config.toml
num_hidden_layers = 23
hidden_size = 160
num_attention_heads = 2
num_key_value_heads = 2
head_dim = 64
intermediate_size = 960
vocab_size = 1542
hidden_act = "relu"
norm = "layernorm"
norm_place = "pre"
norm_eps = 1e-05
positions = "learned"
qk_norm = false
attn_scale = 0.125
bias = "all"
tie_word_embeddings = true
parallel_block = false
init = "normal"
init_std_qkv = 0.0421
init_std_o = 0.00695
init_std_up = 0.0421
init_std_down = 0.00254
init_out_by_depth = true
optimizer = "muon_variant"
learning_rate = 0.00763
lr_mult_o = 0.976
lr_mult_down = 1.5
beta1 = 0.95
lr_head = 0.00671
max_grad_norm = 0.5
warmup_steps = 200
schedule = "wsd"
decay_fraction = 0.918
decay_shape = "pow"
final_lr_fraction = 0.05
batch_tokens = 32768
max_seq_len = 512
doc_mask = false
train_tokens = 191200000
max_steps = 5835
dataset = "wikipedia_en"
MLP neurons of a small language model. Each row is named by its layer, matrix (up: input weights; down: output weights) and neuron, and shows model dimensions 0-159. Each number is 128 + 32 x the weight over its row's rms, rounded and kept within 0 to 255. Numbers have three digits each.
After each neuron's rows, "fires in" lists the words (lower case) most often at its 100 highest values on Wikipedia text that the model never trained on.

L2.up153:165042086104147077157151175096140119111161163163176105123144108125102128120047153106131074063169141148198187095137130113142113152112125112079176132142129095116157120075152087137145116136143147150180142175152168157078055153172126125101065129189166107151156168105118105134171144121097142089134063126099155126158112161146068118104141132137140109147093115160107096124091136106072125108129147088113094189142142137095080141159147043112148122167085155109183148142124186129165140117120118
L2.down153:095128143201065172074102097152123153180075123097117108159071212099093193117158087117123123124151090161164175154105184160125133095150102133145126142130158103132150059149154182176135130109105161114090169116125108142181204095088101122141117175116133136140145129122130112093078139157109114162122066123150101150115096115126179169110101167134125157108089136104094188118154141081150103149114135146134133050127185128163117208128132113153131094072152077167084115133120120137108083143133076
fires in: "and", "as", "service", "a"

L6.up724:107100118080080107144151137129074179181194108173114052158122118119114160114125108140184163114148142117136129166065125094150128073148140173130155116188124108175075175078090075142158082130128122192122107070139066110136170077176132146164084144129175120173065093065148151115093137153151074129111129134117102181163059154115141100109150135136120142144096122140124143068146116158138116167115132175123174158063121151084086154118122078095124162143164127119128079180115124155113133119109149
L6.down724:168065117099113150119082136122157045098164179122121134143091118131150148166125103099156125107061176139169182116084124105180131082148127138160078085116077091134162153101144137110092118183175141121087142152126103128139135117199158120118142082124134159185082118106089137113110142146066113182156144101140131084196075129214134189141146174131145118079177100149136125115126167174129138113162082141067112118117136125161092081114145133088101132103086148103135145175134125101177122104211117
fires in: "community", "construction", "committee", "compilation", "amp"

L17.up65:065120156133159083093085149122154112183150137111201164118155090106060062161171123083103083131191151135135120127123087079158136182194148084150170143120177070178140095187131131133117145152118121158097099100152165100139155182086113174164115112106156115177124185141126173137164108110153122116126137117156121110162127183073126117107084128109134160080138147132157097100112095157160081109129106123156132135054163151077107089166055097140098109126150113109143074127112120156146060143104154
L17.down65:153105166152153170155155085107165061114067175140194128084167160115097156168142142157125087109100130135113162158160079104167188084146156123095116162167080147111140070144139104134146139113158094128126071141118144123077132115152094071081155159128130112163085082066078136134151167226131106111120160156121063094089134142173139156193163130123135163133105138158118135100101120124164098095195075153118123136117101098148115158080115108104123100166122120150125102051144183129161152087166118
fires in: "up", "on", "in", "into", "upon", "download"

L9.up618:162139103170167079127063111180137117167097083128113149145168142110063162075107149148210144067123081144111118102158135065169161132118181095096178101126161132121125077112191117150130179132154209058143085151123138101116136185117078099122159103172111139133160108130115084088152100109136148143092111160107169160116182091074156098085162140140083123116140090146132151192095125142110149129110124109117109169126170109118114098168165110152155125048111095098157131107155152133165123183147101
L9.down618:170116147150082180118158123161144188123139149112157142100168193102131160159153135142116083142113093126176076131096112174091075154119076149179101136177147090140166160122106104106097090099136135148111159077134117102143131119154152080087111128085126133150109112134121109042139153124112120120079088095170073076131112216164108182155121096130121120157087150109046161135113190120155128171118156097106161123085087136166180159200133120050134145160165113098133116139154156148104097084085118
fires in: "where", "in", "before", "including", "when", "to"

L2.up179:128076128169114113125103115149123085206175158200177073177124075148125117156148160139119060081166113133109080141114116176170155140127170075116134115131171127180145132139157140093136087135158094157098213142135130186161082096133117157146115128100159116212153130090038139144127106161182141145110093146157094165098059132120081114113159141145098093160105127093156114137073146125118108122168127131134151111107140106128117209130156080083097082124117130096125170158132169091154111089112121
L2.down179:134178139185099186091129099145118131114104128098091164095130176109156141066126083140130101124093150136160140093079154110102205156140107129133124139157114161082124109156196132149146123155174116178139102206098114107191148091174056087148151127204093113087144115134163128102124186099111112177137150120135110143121127108111181130203105119135142119082091094126131151094114105070080075146162126086112146145123137053056096107112116170130103100163181086156123092123130130175130147184144138
fires in: "and", "a", "to", "not"

L17.up529:100231091135131077101111126084111106144157168080131139176132162067144102147125124075143090164180112158113183095148165178133108084132090111119175119151158121167140108128124118106124096145074115126086154089162187153150145207147172075185110133125091154136115189119138092087109103117090137094105130110099110154092099069133156107149120173134132130088105107132065103113098121146112198133117176150149142139138120124151119202094097140094156097214107112071141173163142110112100150131150091
L17.down529:088146110187086112157104087123147169110160170094136068145107089108177132107126084143132115169133128111146137075131099060186137087151119172067165080177175126129182165177158167158129123106103167164156187115160152079148143114138123120077040110140113139146079175140028167112123117098132133127126159131131101126163108140079073123111144177186129106084124105136102113125159092092081125129170161136111155089146095164111172173170122170094146144140134121110132130132126165113107060135126080
fires in: "as", "that", "to", "former", "known"

L2.up684:094066094137104089118136139124150120124124101159116126090193138062140084097056167105168151165128053088171126125140127103139157189089136099157094102142101173075130184199168134115090119094168163101167167125106166098135126140155189117186111078110172160157138155131084141135111096125082163157135105088077129146130141045152127173096158130133126099155156099130128145149103144165155151136141140096112124130101152084092138144111078166141155088100073140162132133149162216133134125130055140
L2.down684:137171121124161164141078164175125138093118130140103105105131142138174155118097179129163076121152109169134140147136090118126175122122085119177176093110155087144130117125076142132072150120113077080125099122186172155152154124071120008156145124127104136111130086107174169112142174121144102115147129101158057132146084148090090094130164081169117134171118198144107141143104155100109127064154078134067175129103082123123125108085094179141135090106088100117185171114175093150170153173170153
fires in: "as", "and", "also", "education", "or", "music"

L17.up743:176170087150107141139131216151200089059116177150145113138107158140123127127079103100190137108129059141134138120115105113095096168160104113094165103080176123077121173084144161157087140126123150120159175138069144133109097137110121107151105089062172169133098106076158127123144117195159158127106082133144102114090108084130167170142110169188134159099112105081134148119140178164090106139165108097169154107083132131121065089105078077148156120124146155129158136125106215128137164104091119
L17.down743:080112201110113190127173066153146161134093120158118145134118126205108087135181176105135142158159188128061134162153171186130151114156097129126130141134139075082114116137082145147115077091106112145131100050136073090126040176082116101132063144172082099130184074081129105140109158151132101126099080160156128169142120141190123119146161133113133132117155142167116152082101162069130140148112152154113138142070082102155118126101083121124142142163145131136114172110143130075157128166174153
fires in: "as", "a", "constituency", "constitution"

L2.up803:169120111101133072104124152185103097084102069127083119120080154083158113155085115123178080108129084106176066195139151156174097145101170105125101086154127149114098091094166138164123149168126149185152174152139123084138192065123153113106135101140117149131145149119124177158147102127137112119105108142138133133084145126096127117079155182214095096142149154099191069088163132110131173155095143100103105112160136128067126159121183102114132160099102117109159139216135176128166103179072118
L2.down803:149090103124165106150084112072168064094130155111110176175126158186111131142092113176082157086202115135144125108156166107155123125171117135086088088179137097147121099190145110163095124123145134117158094066152069120126111144157156142076107085172141161157152113160106121118151138173102109125137176091105145147134117035133173114121111115072134061131164141137126203127104143134177115124152117110073116120082167141159196122085147172106127132093110106109123126108185132110168149039113168
fires in: "and", "or", "india"

L6.up450:154094049165122112138113064148146180098132148090118127135143100104095166108062074114172086122124124136126116060107153082172192139100146105139152179149129131200182092141159123152104123075177094117158153151120148120209130150124201151151100075122155143145116113111092138146166185161120149084101115148130149157123134108087104120137165119097214175128126137152109146113131095060144133087107164098220164130129142091138109153136137160119121072081081154152146145142111114154158082123091134
L6.down450:162091155117154112124157109157160078121132145087117160094138134161165041100108115146080162199157124187124113105157152112138142186119150110155109097116134145151079149116116128112098130149107098154120152195127099074099132170120115136108175124130151108127134121114118084151058058091055107152143135068074073074181135161105139121157100090140121121119174169106120151082148147195075144152137155154156151125142078157121131085097136150132096136138223087071130135156190163141132167075140110
fires in: "and", "is", "or", "up", "has"

L6.up474:156097104124145105120154165173101057079125194105130136079111107127089121162135085125143042140103096099090089117157127134125118119141127075098086115143110137150205153169146125171136110111121070145149094151099082113141126054101177110084095131150097092135148077123116164129130104113189132091157140094112171082145105107101146163132163147137150139172167143131140202083137121124152154086132162128166167100119104173107114121105189169068184170152119099078130162204126140193162148106174134
L6.down474:116141144174146126115032134126118061087219115094100158153141132128123150171120127161125144167154107190048140148183135103163100164155189159084117118142119081124103166146159134154082115158120145151117079110114087094054087117121141165093085105110122121122198096115170169142098109166126120120188172117129131154146115129174153190074121082073164093118106127162138185082194110129115073121142104125111133095132128101109140103113146083134152131110129140123148104128160178177102131127122060
fires in: "and", "or", "original", "originally"

L2.up311:190122132164140085159163092120152149147107113147117173148191083116075095157119141185206175220177080174160155150157115136114148183086157194152134133150073147171096124123128094081118121114148188103114146146138164138129157130151075118070192106087123139159115108155094108085073145105118142102108109161130104204122136137121096054095121077124144070145159090111096129096081109112147150110168194115115113092100155105115109136154062132146130103117141147132141162115094139151106136114102105
L2.down311:099146131059087119111159148167143177111166088151124124142130142169203124096191201056071160111146112076116116132137138101117094160183186140118099044100084111126196168191172095097089118097153141117132118135094117167152139089129094101203113094106083122160128133112156119105096161112106139112103101171162125147132128132129101112067104070143118107196155126163110144206135167129110169127104113131154199115144101115108088106157126129164087086107090112131124150117093110122153140154123164
fires in: "also", "by", "as", "under"

L6.up583:152141103121170128166177132113095105152119183164129149165091114092166145133127132118158112129158042119185122105188172140135127158121083142115160146104140137111114107107115103129170116086118168174149096105085175121154200142186092111145120154196108136176080053046118102130082137130115137118161069078102101132122152086105153083143123178134125102123158039159166154134121110149158085109114158066082130146109132158092144093128139091178118119120082109118130144057126171091117165191133144
L6.down583:115179120093175111112088168134129109131151153138120115190141137080079187102157138122164087073080187165095074175155129092148134127148132193132096029102120148161078113179122064098108172143148101118128098099087104050123158153115116110162172127149137132102140131133126109116094147102134082065071148127126168116132134151168121190146112131111136146161047130137130108126132088126196158135142149119128114151155148124154112074079186169121071109158089110134101106180084168112172133129138147
fires in: "where", "while", "what", "however", "when"

L6.up622:096095154130092190106162126090177161131093166104129127140096172130196091157155160154112115112116060124126160140157106115164138104143114133172150121175090107088146105176100125124100075154108127137107069098121145056147173172175189113087111120140139152099083159078051136112138134134110139179111117130064130089181122144123155118113182153162149127148161090115144174087080055065113099193086147152158125139134145141074081169077124093121099151142154114101139120129131129183110151120144198
L6.down622:164120137156096142184118158164042140162092137150090162153131145141164134140144154077070126181129166199129152156113108147153135188104139117107101150141132160132166178195087130126109180157111122174132167127147146129182080120043152098098142058116113218169161076095110180116195103119155157114110087084139140092123078109145069122173086111147084157120097079161095145105101127100120149150137146151113143120125114119089114118095139146111136050080128119153141120092149099126128109156139090
fires in: "construction", "committee", "constitution", "constituency", "conditions", "constructed"

L7.up247:140123073169125078140127125175188078151110096097141183136130128085097070107113137100149121120114091174155154206152102078134119141145115101182165135115123124125136111076149133042085104132156145116119134170096165095133218112140140047114099122157139145187180091082138089126136133126084180140092118133118151193146166124117163117125158168187067146127180100145091112116120160136119101086096177129128072148089090140108102132161141142136159149126193064084109139126165102166123137146158102
L7.down247:139106154143140174133149130158126121101127130140171156131150147090066099129075165191107064112103072127154141088071106152108110136106119149172121086136172133117122084175107145065053160172144118106127124128184100069129152147105122147124127124105072093199167138149189087083103170178179160120125167117119155095116127171100115111118128111126040184104147116071059155156141093098139122150093157114093137152147140160137086158179138153175085134117157102132094117132159149124173178192102118
fires in: "and", "where", "as", "with", "of", "when"

L17.up9:108119140103152110152095132134194102161104135077104101163208125128075129145127152169169171171116189138143109143053107099153136073162089143088090109136146107176103065110149094104170117119113147105134097126171144166072136167182136116178127114111145070095142101126143120149098096137138071084169104112191151088177099134096140127064149110154093125125096114145123111085157110168134150159135111086154184117107111114073139188216130138106159119174166121103160125131093140156144081202114113
L17.down9:154156176172108135141173078173115157155191100072104128113130132137114080143127112163138145173076177120101209144143127101082042113113189128121136154136153119076128154136165104112138119165105128132142120128067087085141103112111146150105083140108112168184115115164048131141114128163133154111122126109115102165051160202154125116108125113152107148147160111196104109123072171102061066107173148177125112134166115154193106102099128125155157140144115124131121120091152137077115109120047163
fires in: "in", "into", "size", "as"

L2.up389:134143108140128114201146088114155101063141113162121127140185102110123145165164176117173108149182124093142128143168108096077086159111133150144096096168131146122137144121138106108125124117154140143112141182082129150154129168077136108103152092093136108162114106143111046086077105158110178138094139106089130139160124099177072192143101097068184117153159111132138199126128108147077156113154090169171077129075170052094090090074140123114136063157164130117111124095178181095159149132098190
L2.down389:188134162173178087096134127102138180095106178117138156082150086113104116165165190076114086114118042157142098136131155160146122146138172073089091077121126159104148159139112107041095081090164125087183135164080104131137080153134102107167177125137149161133085110163150129124068166152095107183073124124156128077117138150130058133128105110136150071130177171156146132164130105141138085159138154143124166139141117093120146105071150156129154116103158103186153158052122149143112126179127126
fires in: "by", "as", "and", "with"

L9.up793:129151129131100110149189143177185128159063114131162164076148077120096123095128169128130158124138140134119135135117079117112142062102118098147215136109139097182179149163107104139108132093145144093064112106150176187107174195190167111124143147149128129159070122133133109114157086174100153133102159117156137143136140094144108123075103167117209033089144109096092125129164129140128126119156078095083203106086145150138123131083040095110115122115151178096150148145122091096126113107108145
L9.down793:130159117067156171171077158119121115161116164141147105157148124122090128104136092177118124145142135175111109081137106105141098068111098086142115138149211159137115121133122113137151096131092136166141081162106179112141049122113068162092063101129145141055126134162099179115094094159139128126103124175137151112138143162095146137172088146126116112195120117100065120079135074122101121132125163226167169133150147173102178180137144150095146086086138128067171144190102095126175159109153079
fires in: "as", "led", "served", "a", "started", "to"